Weights of a small transformer language model: 11 heads of 64.
MLP neurons of a small language model. Each row is named by its layer, matrix (up: input weights) and neuron, and shows model dimensions 96-223. Each number is 500 + 40 x the weight over its row's rms, rounded and kept within 0 to 999. Numbers have three digits each.
A block is one neuron, or neurons of one layer that tend to fire together. Before each block is what it responds to, as a language model described it from the Wikipedia text at the highest values.

Table and list headers. Word pieces inside column headers, legends and labeled fields of Wikipedia tables and data lists, such as At bats, Aggregator, Certifications, (EPA), JSmol.
L7.up1530:498411472471463538470453449512477443502571530459518489574569512513450514517496495466552487467555488522543497560544454526548433479452557485449495466530553498474498469440445554481468469466499449511490597544530447445543502420502404558499547494515555474479487529456425561433422457474482517570529455534510490458579500508548511522454502507472436474527496522501541474501487458566509424482537

Music discography formatting. Delimiters and words in album release and chart listings, such as semicolons closing "Formats: CD, digital download" entries, table pipes, and RPM, peaked, reached, hit.
L3.up189:519414560529492492449486446503513409545520489535507514415498456481505490488517464547419488516483523511551503541516486474482515500464416484549530498536447522576480451434414482497533523508532462462519544570498457449482463489507575452472514454543530511528563439475502537531407509412528480563477449550439586418494472494522404506540432452477489428562533483510504474474437531453483407496430
L3.up865:476480491484563505461534478544445506539473478511547553448564527427490461477532504526444544510515432468500513451508537451520468416465542560462523455493503533537465524445423537516561513470482490528517513569612464458477522488483516470491531470533547542484514455532403529543491513473541537497406597501481552479522539535515512547585495509445536470515504426463518552432511554484427450488426
L3.up1489:455406499471526531480555500461469472515504488540482522502513491575482501474470445553444504515514499447518515465595433495526548434516528528482549486509465539517511526434462518488471522476529545443507510440523470524459522441567519522494499540474514468504522510519533540515409495465522544537428461484467518449545506429479516506533535511430463449637494446490574506524538536436462491483502
L3.up1892:409487497508594427475508499523471441573505483464459506501442561456467484462523517475463530554454506488494458482503481539447471449497478495467494452532448454528519524473464556542480499512497484501581508515512535551463468459442508499480539621516518523549500440466538518474495521444512448496506475558489486479503483487529521453537516466509556416526530521455531445473487532510475449571405

Line-start list and lead verbs. Leading space tokens that open indented list items or table rows, and is/was right after the subject in an article's opening sentence.
L3.up65:468504521498466515570507482439516528508548474488526471528511484542490556479487513503572495458540545434557488481492452490489541559522529461459457567480527569580524579460480436521502507474535528467479523513473496530492496502505537527490584549454518546508475526402504462482503518564507439564477597463484485484417523523542493544451508438517499489544493477392553491571507463557450479504529
L3.up120:472452524474499522579503469481499525487534524490539535463567510519458513542482407461514521507516528471502485559542514468459442463517596439488461498508503505539544512472484451577524545433536577512467506456545527547532453509535468493502509570476519466440513527484501477414476522513611472486413492457462442422482496506442539561507513473495552511534436507488562491501580470533499452481550
L3.up2212:529423469489526497527468474516463519508545490512487537508481551500431487452499447482500535512472543479560489481550527499495474535479557479556517449515493505556517545465460477569481516486494529553498520536502508433565392479516481557481472531521508547532506496451524449469522506445486536511451525463509474445461535606484485480426504455431527449568498523376498463600515482550431460538445
L3.up2329:510449466492469512523493478424545469500521489409483439536591482516474582510421427529498502462518503456548526450466437465462492474499459426496525494546487565572528580518517531523531528476451439380476512480426508508488505513447485566465504475481489507550493552447594465583480531580570541515467456514503575466489472518497515576515538499474464481563461533431579467501515456491472545549474

Table header separators. Pipe and blank-cell tokens between column headings in Wikipedia tables, such as after "Peak chart positions", "Player | G", or "W | L"; weaker, scattered mid-word pieces in prose.
L8.up306:489454557490503523500512494522464552519467535486484546514562541537473568488542572446483538555515532479588586518535513474511426426523468509527559488542494485537492523458523520489534501503525496515491613478487473553468457448443429519469455529514535526497558517474404454433464523485500451534562509558581503488537498526538572527550491576379487386532408522488557495553510482551427511477444
L8.up685:450465551500557531440526495501480469574507505494516425584402477516457556545543541470479526509516482541531523492597491471465574491454418469500500440557457457478438511479420560508528393482489573514475515530492458527478471512577437489420485556537524496537450522414535560409458479536441501543455513459461537440485488498543536515486418494503483408493523449509447480525509472559528490446463
L8.up727:488505439512484502482424537507460438502542488425528407533497544542463536446542500430496529516536506498542536526505435498486495490537527554490484503432528426509564519504509402491459522516541549423513505477455475544523482481450502504481561547470526404541526532572575492463434432527485481459497480528515430449490526532453418461484522512499500488480520472503444504443475493499554467460480
L8.up1209:530500450525503530477461497578506472550504545549525441449490594437470500509479519508423521541530485540513545563584513538449481492488460452440535465483411486490486514543447500466484562532485467503526512507543496509505481450450531606521490463536464548533496405476434574447497469521536479496497583509536412475571485579516523543510542480523394585587473492534546446407424494532475523469482
L8.up1276:507484491497545527495489519497548518509636530455468573504516565516536487466443507440548535480550485468542472551483586484507473568520466518480547510539540495470496498495449389473457537451547486451493541540508533493499480473458399516476570416485460443517564511463441469533521491421434532536530479476439480456571464486474448472483460492489474533579452463460512496508491366541453464409537
L8.up1393:604490509541578442495459458514506484443485505444486357517527487451532560578553504468462481522480441546556578530529516527401504473546493423523512501520505433483479502445499402572477569463561499451472507486523575516450460480540490516468570534552461494458494489459520495558537519454529507508544491508576537505534499501432496515558507493557514460504477448489463469423494411572496509507460
L8.up1451:520493513491456497455471520568545503483527475501461450484416432567452447503494525499474533523488482472557498521472451518484531535488533497507469520458487450552469503512581509500554491511504498423479487486506464479576453425470496488459468523518472511409521518512534541437473484441522471498489483566434453451503466495501532518594488480533515537457525461503447450454481425510491490478478
L8.up1541:583485501508489467524471543455513500497548493484405515516463522547420494459559488542489445508514482491509563610511495459510433427493537595543571509417487565442492455532529477490547489517573583506493519451498548541416453478441504464477537606456535536512526592453508598502456449496507512547464515523536551467574505460596562446472448517480464526502497498573476479525437480522467477542487
L8.up1754:469434475490459503449507488485525522471534460534446436462452577569425503512547489454518558522538444471544507481571515583545440482474544536515581547458504532450476479444447512526488495539486486475545489526534537561525503442477473514467513531550473521464478507581475547478511510434511509514480515513505498457537482462510440535485484525499497505553484543476516511511479520485505506500444
L8.up1765:477495613456460464521538480478511498576569482450491463502551570552484488513476507445474428500565471505549545488529461540560521527501457457476560585496486484499473513464490522478482515547520401456520529448465552511527496536508498473558534445535461502526535438493554524487535528495512467530552545514448515457455571472518486501564476439523446415499414457502470472474503501501461449557426
L8.up1802:541426479528484524490476461582530505541508477511477456500570529488452505466506466448402568503616461535515505479575544405570531467462510514525538478458520474472572515499434478452527525605455459464521463475528470449478447478459504473470488559574482561472471472490520481515555437491514519451501484527566518455454545553510542474518505435492507436500563472521504448521462524523515527490498
L8.up1988:476429440567517526540388502441517468534534557492500545523500563435431511528501564457507552498450448475555436578611579462442447438458490526486537461455502487515538497510446467468533563549533447468432557434504539507515504468485505491552467456531502499468491462566424531394461534488398472509529433436475537466517498502517551561502488476466441518503458475516448502481449468527463453438495
L8.up2133:542495431487596481471481450571539503497531509576503525494597562491482492559516389477491562549528463468569494465504503540531524465482532502479549543427521516569518506521489442467557462489469553499484529529529472512465485490472493509459571512439495470520528553461504597500495550500456442509449493541432453429502486434538534488507404517525525531440490485492547459479571482516484497481492
L8.up2181:488466465505470510487503454555480530506517496458552490498490551478547489466517486524418533507471516483519527535515499480471502510497422485462512491523503533480536523458526537499463535486436494485525486532514516519538489532514466552480468532474496567488436494517472544421523475493499534495516467593472453486501503450541390463521446505460472481459573443500512437481457493512490516466440
L8.up2477:572489517499491565488462457495486457526521523484478472532474553511476539455560519501499479563533510434546531485555541446534500468480505556545582498533522530518496524519526463533503472554480487506501507538495486524548516456504529526456575548497539504514537516499396481567450491485479431541541534505522512529492539512557489464544511426500430546539448488417524463444481479466532502486469
L8.up2663:471501459461498505611479465459548474505540474535415551506520542469463503503498520537471533509469459501521547489558545513469430521491548518402573459472545473464502501451507442492444467486469522481456527550566534483505505535507510524489526484464456490418454461582518481481427495397479488554534482497597523492508450429477527536545570506467473496523467553505492493504533445501504487532439

List and table separators. Bare space tokens in structured text: indented list-item starts, table cells, gaps before coordinates or ISBN numbers; also mid-name pieces (McD-o-well, R-ze-szów).
L7.up2289:448441442534492542501468448450531519452486462552447495524483550527541584528546415529497478550521514468497527487552438486459568515495522457486492547532520409495466536458539515480491546506437539469444562504523517513469469488574510509541530518488505489506573608516489574488478498567519412498527489491476510486542564581465537464488578490458477481536555453433537476513554499442560523515456

List and table spacing. Space tokens at the start of dash-bulleted list items (cast lists, place names, works) and in pipe-delimited table cells, e.g. before a score or year.
L8.up139:431461499565500559498470429490461500520572521533443533495487505485445399502463540577431569531587455486535488469534500428455435547527502459466533513439502481570480483453526453446618511519499540432485458523446527530524435500519481483537514582482438539499463437502466474511571490516521454476510391563489456476503518508539517535531518491479452457509484438488478509464494477543516521485485
L8.up171:452498462529553459552473549416513540537528510525470480499509455540553501505546530475463547555430525486501545496505505512523557540515470486489537431507457483472487635507565462549482492524520534518475483457496505522512476500484490502514477455469497506496484499391542457480532523518498487498500477493466514418543406587452428488535497546514424507461485546531459560447540445382505453533452
L8.up582:494450476525500467541512479500600539462545501583481528445533460488500499507492504502545554494515514503584511474509444466505472455463417471530475477475555547511430548529560479531466545424439600544507605485440465552494506484534437462471511564438501491495546515466515464451484531445492510475528474491471495475504529476538452509534449482472470499477518478476505475484493446564487518449440
L8.up630:467499502548506518573451485546513462428514519534522402434496489480455462488432481502448515531509546452497485539537486544532469495501511513501586455508499509521514530449467478513465522457506443466480505468436435500535455529516478454406476482471522502430542444411470539539525549568594421503514461509507465443581483531541511579520502449430482481525462518551588548468505486473519473508476
L8.up921:453469513504541559476457439449493491503472510456509441505487516565527528548461516528483535591557444505498548451515500436457461401583504472463505483534449461443536530589448478503495544529445503508436529504444486551442509513500534516452502496562463547504446503494542523464459489514522525544557519525436488568460559482471460524483474532552472511520506515529450518446530495526533463544507
L8.up970:511503506564477556448505449413456538566522547526498480470528463468537494469500594507478467447484500503479519453540454516455504462549501484449494469556471532566486509440515448508503522441547451519474486494472481590487426496545430448431533561559490424418536465407461563543459548477524509531458525497523566454455441502525518521494489487444484493600472494447446489474517485487478467529449
L8.up995:551496521469563589549439489459524516512518470487572478501500520555507545512463484494429530566528503518539531416454427579485539496481509508455484542578585523552480461472490490579517510470505472472470503576446429515511523580583496445519561503571411489498514612450510543466530469470523459463534444565524522471540556535499573482506522519452525424518492482501520547503470425491485458535441
L8.up1082:525441490488559548458457534461485483480556489536511419430499512578521546453474483497535472547542437429485420441549443495492451540485488554452557475547545520579532549478496501472511526524440568453459462493516539465462522481515471575450533537440515472537558568465445525441494595429527491547461428525465442434511590561483448486470529479475492460477596524503487494442455476563436390581442
L8.up1658:436463528537464515485495501435494515537534534443510487522521494497496549518515520494356500495499472500504535485572482522471491502483466536448468473461527484549446518545482510515512569492453474548550512537497400531518449533512538542513447462503447583514498509553482452518526424483523454518559510419438518495474439528453474531528560551511481557553535515447463534542497504433445494499498
L8.up1696:449493501491497483534434460468467482596571574518471485489539528542505466478422473448430436530542452527442530476578469556456561533445571434504492510515477447507487541463515472575576465498474482463536543545507485505500459492505497558508555546537523539444497512494510492505497415432583440502489552526498558492511541514510499431487523519432533499467544544460616515526598478527485444448422
L8.up1979:466527447548492567439501502482545449544554464497488418481481449530524497473495523562510501533599484518494535483503502529527493520520577462529517517582481468495563566496488518482416546493457558592418477497492480538436531468533556426464487576516498556518496502482478525531498498502515513445524441467523476504523513595546545504462451546461450545531529584424412533510479451438562461511457
L8.up2305:517479460450515463570502477528513494532453476509537510492482509462457527483518569566479471499529447504545520446521496508476441473443533497469557539481530545507521448431456493519527535558522448432515474525588448540511504498521486472466434473534513521418437512374468496514487577534463438434558500465548441480584499470502460477565499516559475569482509502455522493498540536486492563510477
L8.up2308:494484510515620523549437479464547479551520544501517453521532531464488490509571458546580498515496529473491420459506471557454499525460457516559506528473552460538552503399458470553530544518539513467504492491516525436545488502576496528491432532516506468465433555517478488513500519502548519471430522494460465468594453486555449554486511487441419473508418511527380451498511467463445407510483
L8.up2384:436488487511485565542440423451504497543488492485576434473432551435478512473532505586503507568499514486503525550564416529495507500512443538452495550478496451561457517391423507544497567463456540467476527515453467514448531514575472486463470491505487563481514549484439465478474535551485475532495512502492527513549553545543509507471506456476406502535510543561501574495537410443522492512476
L8.up2476:499499531524528506445453456405521531511456521601545478546518499487501483496434469500504468447509558537510564521518444525568530533473493516489464479527445543568538489459450498526468537496507546449491490552508509580468488472545531503523515540554486520480502518505566527461578495505522483531511464531557401458555516505578433517508499485453403525547576486526536530498487543510527500501408
L8.up2812:446449482492512519587431530561547488487471464497520541466482557463488533507514493450572472468553505404525416505514479574494528524527513484497530471508514457551542533568552419538471531560483517460509497536485485558475464518546482513440510563405473470481504550411459519413500532475544413472497496514533466470519501457475485502526528512433463527452478552532562467551478492546491443443468